config = dict(
    n_layer=13,
    d_model=384,
    n_head=6,
    n_kv_head=2,
    head_dim=64,
    d_mlp=1024,
    vocab_size=6865,
    activation='swiglu',
    norm='rmsnorm',
    norm_place='pre',
    norm_eps=1e-05,
    positions='rope',
    rope_base=10000.0,
    rope_fraction=1.0,
    qk_norm=False,
    attn_scale=0.125,
    bias='none',
    tie_embeddings=False,
    parallel_block=False,
    init='uniform',
    init_std_qkv=0.0311,
    init_std_o=0.0,
    init_std_up=0.0311,
    init_std_down=0.0,
    optimizer='cautious_adamw',
    lr=0.000998,
    beta1=0.9,
    beta2=0.95,
    weight_decay=0.24,
    lr_head=0.00813,
    grad_clip=0.5,
    warmup_steps=331,
    schedule='wsd',
    decay_fraction=0.74,
    decay_shape='linear',
    final_lr_fraction=0.0,
    batch_tokens=65536,
    seq_len=512,
    doc_mask=True,
    train_tokens=462600000,
    steps=7059,
    dataset='wikipedia_en',
)
MLP neurons of a small language model. Each row is named by its layer, matrix (gate and up: input weights; down: output weights) and neuron, and shows model dimensions 64-127. Each number is 50 + 12 x the weight over its row's rms, rounded and kept within 0 to 99. A neuron's up and down rows have the sign that makes its largest values positive.
After each neuron's rows, "fires on" lists the tokens most often at its 100 highest values on Wikipedia text that the model never trained on. A number after a token or word is its count.

L6.gate555:28 44 46 33 53 47 49 51 61 60 47 54 51 34 81 43 52 32 55 45 50 44 32 52 48 55 42 61 50 58 55 58 44 51 51 36 45 59 43 33 50 44 34 74 45 59 74 50 41 68 45 53 36 44 56 44 39 51 56 63 51 71 47 51
L6.up555:48 55 43 51 42 57 25 49 59 59 64 84 55 48 71 46 67 59 66 52 51 43 55 66 45 50 54 61 53 70 47 46 58 58 63 53 51 58 39 40 42 62 39 81 35 48 74 65 29 63 47 71 56 38 64 51 25 40 39 52 59 71 45 67
L6.down555:43 54 61 48 53 52 48 55 56 54 62 68 51 44 80 57 64 55 50 71 61 43 48 69 53 46 58 40 35 43 53 53 63 17 63 31 75 38 42 36 55 79 49 52 19 32 73 62 62 49 53 55 31 58 48 55 37 34 54 52 45 63 37 53
fires on: ")." 29, "-" 28, "ed." 6, ":" 6, "." 4

L10.gate550:36 32 56 59 64 39 48 42 36 61 34 41 60 50 35 46 35 56 66 58 47 57 68 46 50 51 44 30 62 37 71 78 41 36 65 37 62 53 39 42 55 67 35 30 55 72 54 25 64 74 48 45 50 51 46 50 45 42 60 54 47 50 67 51
L10.up550:62 38 67 66 54 45 49 49 36 43 46 46 34 56 45 45 38 32 52 50 75 41 50 40 56 40 52 33 54 65 67 50 41 51 69 49 45 41 47 39 35 56 54 58 62 46 41 50 70 34 46 64 54 44 56 36 52 36 58 69 34 44 40 36
L10.down550:27 50 69 56 55 55 46 52 44 61 36 52 51 58 50 64 41 66 44 22 69 45 49 40 38 45 57 60 29 63 78 40 66 74 61 31 38 51 39 46 40 62 48 47 52 31 50 45 60 36 37 41 68 59 40 65 44 30 51 42 66 53 54 58
fires on: "\n" 89, "\n " 7

L6.gate203:35 39 40 37 60 36 56 48 40 25 55 23 46 51 50 38 53 36 23 52 23 60 66 61 25 50 58 61 40 44 63 59 46 56 37 58 48 36 63 49 41 51 69 44 49 49 43 44 54 27 51 42 70 47 61 54 55 32 39 44 23 49 18 39
L6.up203:46 45 55 44 38 58 58 64 64 44 34 56 43 60 44 44 68 47 36 55 57 49 20 44 59 42 45 50 27 66 37 49 39 39 36 40 48 70 59 48 67 62 48 51 50 31 61 57 69 79 27 51 42 47 62 80 57 55 38 55 48 71 62 44
L6.down203:38 61 26 27 48 49 38 41 52 59 73 40 52 50 64 39 61 74 45 58 46 51 51 68 64 59 40 56 76 43 49 40 50 44 42 41 47 58 37 55 52 48 51 36 54 67 45 52 18 50 57 32 44 47 65 64 50 29 71 51 36 61 36 41
fires on: "r" 29, " and" 15, " Tr" 12, " ft" 7, "ih" 5

L8.gate916:52 55 73 53 50 54 30 35 46 44 34 39 45 71 48 42 57 70 77 55 46 50 69 40 55 44 55 62 42 56 53 48 38 46 59 45 57 33 75 45 60 60 59 56 48 51 36 40 40 55 63 58 56 62 79 23 39 48 74 59 23 39 59 33
L8.up916:54 47 77 64 64 29 58 61 42 58 55 41 35 57 44 49 44 53 37 50 61 57 56 44 65 57 68 64 51 70 58 52 66 50 59 30 60 49 53 53 46 40 43 67 63 49 61 36 50 50 37 60 66 68 54 38 41 38 60 48 19 38 52 53
L8.down916:42 48 53 39 59 68 64 32 51 57 63 65 34 52 60 47 57 58 36 39 53 54 62 34 56 72 53 58 67 71 63 60 49 52 56 50 41 27 31 66 50 45 61 55 53 33 47 65 53 43 71 30 50 59 38 19 42 37 50 55 68 54 59 50
fires on: " be" 36, " by" 11, "le" 8, "and" 6, "\n" 6, "e" 5

L10.gate96:52 54 43 72 72 53 65 57 36 72 35 52 47 47 71 59 64 58 36 42 35 48 54 47 56 44 49 25 54 44 23 55 59 29 71 60 60 53 66 46 56 49 35 36 56 59 28 28 30 37 62 67 54 66 55 45 36 31 58 53 31 63 44 62
L10.up96:56 41 50 45 52 37 27 50 33 45 51 55 53 52 24 57 40 65 70 55 48 40 67 29 59 42 49 56 56 47 48 30 70 51 18 48 38 53 63 62 31 60 30 54 64 58 50 56 50 20 68 55 43 62 51 36 47 30 47 55 41 47 48 46
L10.down96:37 48 56 48 49 58 44 54 64 57 39 41 45 60 28 48 42 48 22 56 59 47 59 49 54 54 37 71 51 54 58 19 54 55 66 61 38 49 60 61 50 55 75 48 51 58 56 57 45 38 38 42 45 65 40 50 36 57 62 46 85 26 63 31
fires on: " |" 53, "\n" 8, ":" 7, "ch" 4

L3.gate290:44 54 63 48 55 56 40 50 42 67 50 49 61 83 52 62 68 48 45 58 62 60 35 55 28 52 52 42 35 47 67 55 50 39 41 16 48 47 58 66 45 56 49 55 56 68 60 56 62 61 47 53 67 50 52 45 46 47 31 58 56 46 37 65
L3.up290:35 47 53 63 39 50 46 66 49 49 52 36 52 62 39 37 49 68 43 56 54 55 41 29 50 51 39 58 55 24 64 67 43 64 48 49 40 65 48 27 51 59 61 51 37 48 42 47 44 53 50 47 64 57 44 45 55 58 45 38 50 74 51 69
L3.down290:49 63 34 13 46 38 70 63 77 64 38 46 45 55 58 54 34 51 46 29 27 43 63 32 59 39 48 56 45 55 32 67 49 60 59 76 48 34 51 44 45 70 45 33 40 38 24 41 34 55 48 31 28 64 59 50 32 54 61 57 56 52 29 42
fires on: "ov" 14, "k" 9, "im" 8, "j" 7, " J" 6, "at" 6

L6.gate353:58 44 41 56 58 49 16 32 55 48 68 51 67 63 61 51 38 61 39 29 71 53 59 53 37 42 60 43 47 60 62 51 71 61 48 48 31 60 69 58 39 45 58 51 43 65 37 56 42 64 50 34 53 44 60 71 49 39 44 61 34 71 61 65
L6.up353:53 61 40 34 56 70 47 43 26 50 62 56 68 64 34 50 33 56 43 33 73 32 52 34 64 37 59 40 53 42 68 46 59 73 44 33 33 44 72 48 48 50 63 49 60 50 58 59 73 54 55 48 72 23 64 55 56 39 61 43 53 78 57 58
L6.down353:53 73 40 41 32 54 50 48 46 44 52 36 68 52 58 50 51 53 52 46 44 45 47 44 68 37 64 53 62 47 61 39 48 74 49 36 28 54 71 41 43 52 63 45 52 63 68 59 84 51 62 54 60 22 54 68 56 62 45 63 69 59 40 51
fires on: " t" 29, " cont" 20, " d" 15, " c" 9, " int" 7, " T" 5

L3.gate251:50 48 24 43 14 28 25 40 53 59 65 35 40 54 55 67 51 51 58 64 68 49 60 50 62 50 25 40 54 63 27 32 39 52 50 54 57 50 42 38 43 45 52 57 39 78 47 56 48 38 14 52 45 66 62 41 42 49 57 53 38 41 68 31
L3.up251:50 33 67 41 36 79 63 35 40 62 47 50 53 55 54 71 42 44 46 16 62 31 22 43 55 51 40 41 55 60 41 58 52 41 17 50 35 41 33 47 44 56 51 36 28 64 42 47 68 45 49 58 56 85 61 63 64 52 51 52 43 62 40 39
L3.down251:47 49 66 30 22 50 35 33 33 42 33 44 61 39 45 63 49 56 38 25 58 45 41 52 71 40 44 50 59 48 30 58 44 43 29 41 41 47 41 27 38 52 47 64 43 86 58 42 64 46 37 54 63 75 48 57 71 70 67 41 56 50 57 51
fires on: "emb" 16, " constit" 9, " eff" 8, " invol" 7, " fav" 7, " cont" 6

L8.gate532:22 37 73 46 39 47 55 62 37 57 48 36 46 58 41 65 35 62 46 54 56 57 45 58 54 35 52 48 46 36 48 61 26 58 57 49 55 53 49 37 47 42 55 54 70 58 74 48 66 37 49 56 36 61 54 52 60 55 38 52 63 46 57 37
L8.up532:50 42 76 65 52 54 43 59 50 72 38 65 51 30 31 65 34 64 60 52 65 31 61 53 60 62 31 40 49 39 47 38 51 77 59 38 50 48 43 59 40 56 50 67 53 47 61 28 59 60 42 57 64 46 38 32 46 49 53 67 71 48 56 50
L8.down532:44 42 60 44 30 55 49 42 38 41 60 42 42 45 34 66 64 45 47 48 50 66 39 62 49 42 43 58 53 41 46 36 15 44 69 56 47 42 53 64 53 40 56 46 26 77 52 57 42 44 70 54 49 28 67 62 61 58 75 64 56 36 51 43
fires on: "s" 15, " as" 15, "as" 13, " |" 6, "b" 4, ".4" 4

L8.gate76:27 47 45 39 58 51 47 46 40 63 56 55 62 58 43 50 64 50 51 43 61 64 58 65 49 34 60 38 38 62 34 71 55 37 46 63 44 45 70 57 45 47 50 58 51 58 58 41 44 55 39 54 67 54 62 60 75 47 69 51 20 47 78 68
L8.up76:39 63 29 50 44 63 50 56 54 49 63 73 59 51 56 55 61 36 39 37 55 55 65 38 51 54 56 57 43 51 59 54 54 36 47 34 42 47 48 57 76 32 34 51 34 39 50 42 59 72 38 41 79 45 57 54 38 63 52 55 40 42 85 60
L8.down76:44 42 53 54 33 54 51 40 45 49 50 41 58 40 39 44 39 60 26 49 55 62 38 65 40 42 57 35 41 54 60 48 47 43 44 59 54 29 46 56 59 55 70 47 39 40 34 45 58 36 30 56 49 42 46 64 55 51 64 70 57 51 41 62
fires on: ")," 46, ";" 23, "f" 10, ");" 6

L6.gate159:61 51 26 42 37 22 37 51 51 43 52 38 43 81 66 72 45 74 40 48 63 46 50 44 53 44 47 20 20 60 58 48 62 46 60 42 57 40 53 53 50 67 50 63 50 56 68 56 49 39 46 44 81 45 45 53 31 60 39 59 72 65 52 60
L6.up159:32 28 39 62 39 29 56 29 40 35 52 36 53 41 42 52 53 58 65 44 36 26 47 51 37 36 75 32 50 37 37 45 59 56 51 46 66 46 72 46 54 43 71 40 34 42 30 49 43 48 48 60 62 44 44 63 61 50 55 48 54 56 58 37
L6.down159:34 63 53 69 38 42 54 47 47 49 53 34 51 59 64 61 54 63 43 58 56 46 37 62 69 62 49 24 53 63 38 50 52 43 49 42 32 43 50 45 36 48 38 61 39 63 44 31 66 38 55 49 64 41 57 62 64 51 58 41 67 90 61 55
fires on: " att" 12, " int" 12, " cont" 10, " eff" 8, " det" 8, " conf" 7

L4.gate291:53 47 51 50 38 39 47 57 56 47 68 44 46 39 58 51 58 46 61 43 69 42 73 33 62 39 59 20 56 28 57 53 50 44 47 44 37 64 51 30 48 45 76 52 58 42 60 38 41 40 42 61 37 46 48 49 50 58 42 62 55 56 85 44
L4.up291:56 28 39 23 38 55 76 47 49 49 58 58 52 45 43 42 46 47 76 42 38 37 62 42 60 63 57 55 71 36 37 33 56 44 49 35 48 40 64 49 52 54 75 64 50 45 46 45 64 53 54 55 55 52 64 44 74 33 68 59 70 70 68 47
L4.down291:33 28 44 40 44 48 60 39 45 45 49 50 46 61 71 45 51 46 67 47 55 35 63 52 50 50 42 42 53 33 46 43 58 63 58 30 25 46 58 29 67 53 75 54 44 49 44 41 66 47 52 50 66 51 55 42 57 33 71 59 82 84 76 35
fires on: " reg" 26, " cont" 13, " att" 12, " CA" 7, " Colle" 6, " Circ" 6

L6.gate431:54 48 41 39 69 36 40 67 54 44 64 55 33 22 62 45 45 65 32 68 50 59 57 43 51 57 46 44 38 53 25 41 60 52 39 47 37 45 68 49 66 55 57 23 49 61 74 18 81 66 53 47 61 58 56 44 51 58 70 58 55 54 56 27
L6.up431:35 29 38 37 54 33 29 47 50 49 77 40 56 42 56 54 60 54 63 54 62 34 60 52 72 36 46 61 23 40 54 49 64 59 64 38 41 46 52 46 53 39 71 42 34 35 51 51 37 39 65 52 57 67 46 54 55 31 47 56 47 42 46 28
L6.down431:47 68 38 36 34 39 45 64 48 72 75 56 37 33 67 46 47 67 57 48 60 47 56 51 50 47 67 56 48 48 43 56 54 61 40 51 34 33 47 43 57 47 67 51 47 53 49 48 48 45 65 46 43 56 45 73 41 63 56 73 74 58 62 30
fires on: " st" 31, " D" 13, " o" 12, " ab" 11, " O" 8, " e" 8

L6.gate841:38 54 55 42 53 41 49 58 59 63 54 60 47 59 60 52 66 57 76 53 36 52 40 50 40 27 40 50 45 65 56 19 46 55 55 45 59 76 51 43 60 43 43 61 51 57 61 49 50 47 51 62 44 23 43 59 33 52 48 46 76 53 39 40
L6.up841:62 34 46 60 41 39 50 43 52 61 55 77 22 48 51 42 40 45 77 57 49 60 38 59 42 42 42 62 37 45 35 71 45 53 46 48 54 39 56 52 40 49 44 56 47 46 59 36 43 68 48 51 50 42 57 65 43 53 45 69 39 43 42 74
L6.down841:70 53 59 47 44 68 46 33 32 61 55 49 62 35 58 59 45 46 54 52 54 53 30 57 59 62 66 53 62 37 65 57 49 68 75 43 56 75 68 40 46 37 38 49 48 40 44 58 48 55 63 46 65 54 50 37 59 35 63 41 59 49 37 73
fires on: "\"" 16, ")." 12, "-" 10, " on" 9, "ars" 9

L6.gate930:45 34 50 31 38 24 47 39 55 50 50 33 53 72 59 37 31 44 44 48 39 59 42 71 51 54 50 34 55 52 58 62 39 45 38 45 55 41 59 55 53 48 39 54 47 35 63 57 55 41 21 38 63 46 61 40 66 42 60 45 54 45 34 56
L6.up930:50 45 61 48 43 63 45 65 40 36 44 58 58 45 69 26 53 59 55 47 53 32 58 69 54 65 41 29 58 74 25 63 59 68 57 60 38 61 71 47 65 55 53 41 34 45 60 42 62 39 51 29 48 44 50 57 45 79 47 55 44 69 43 30
L6.down930:48 45 61 52 40 37 48 66 63 54 39 57 48 49 56 74 45 30 67 43 47 45 50 61 56 61 47 58 79 40 52 40 57 34 61 27 51 52 54 35 48 50 72 36 53 62 41 62 54 48 36 62 49 56 61 64 56 49 47 48 36 65 55 50
fires on: " and" 70, " or" 9, " Sam" 4, " Tr" 4, " ro" 4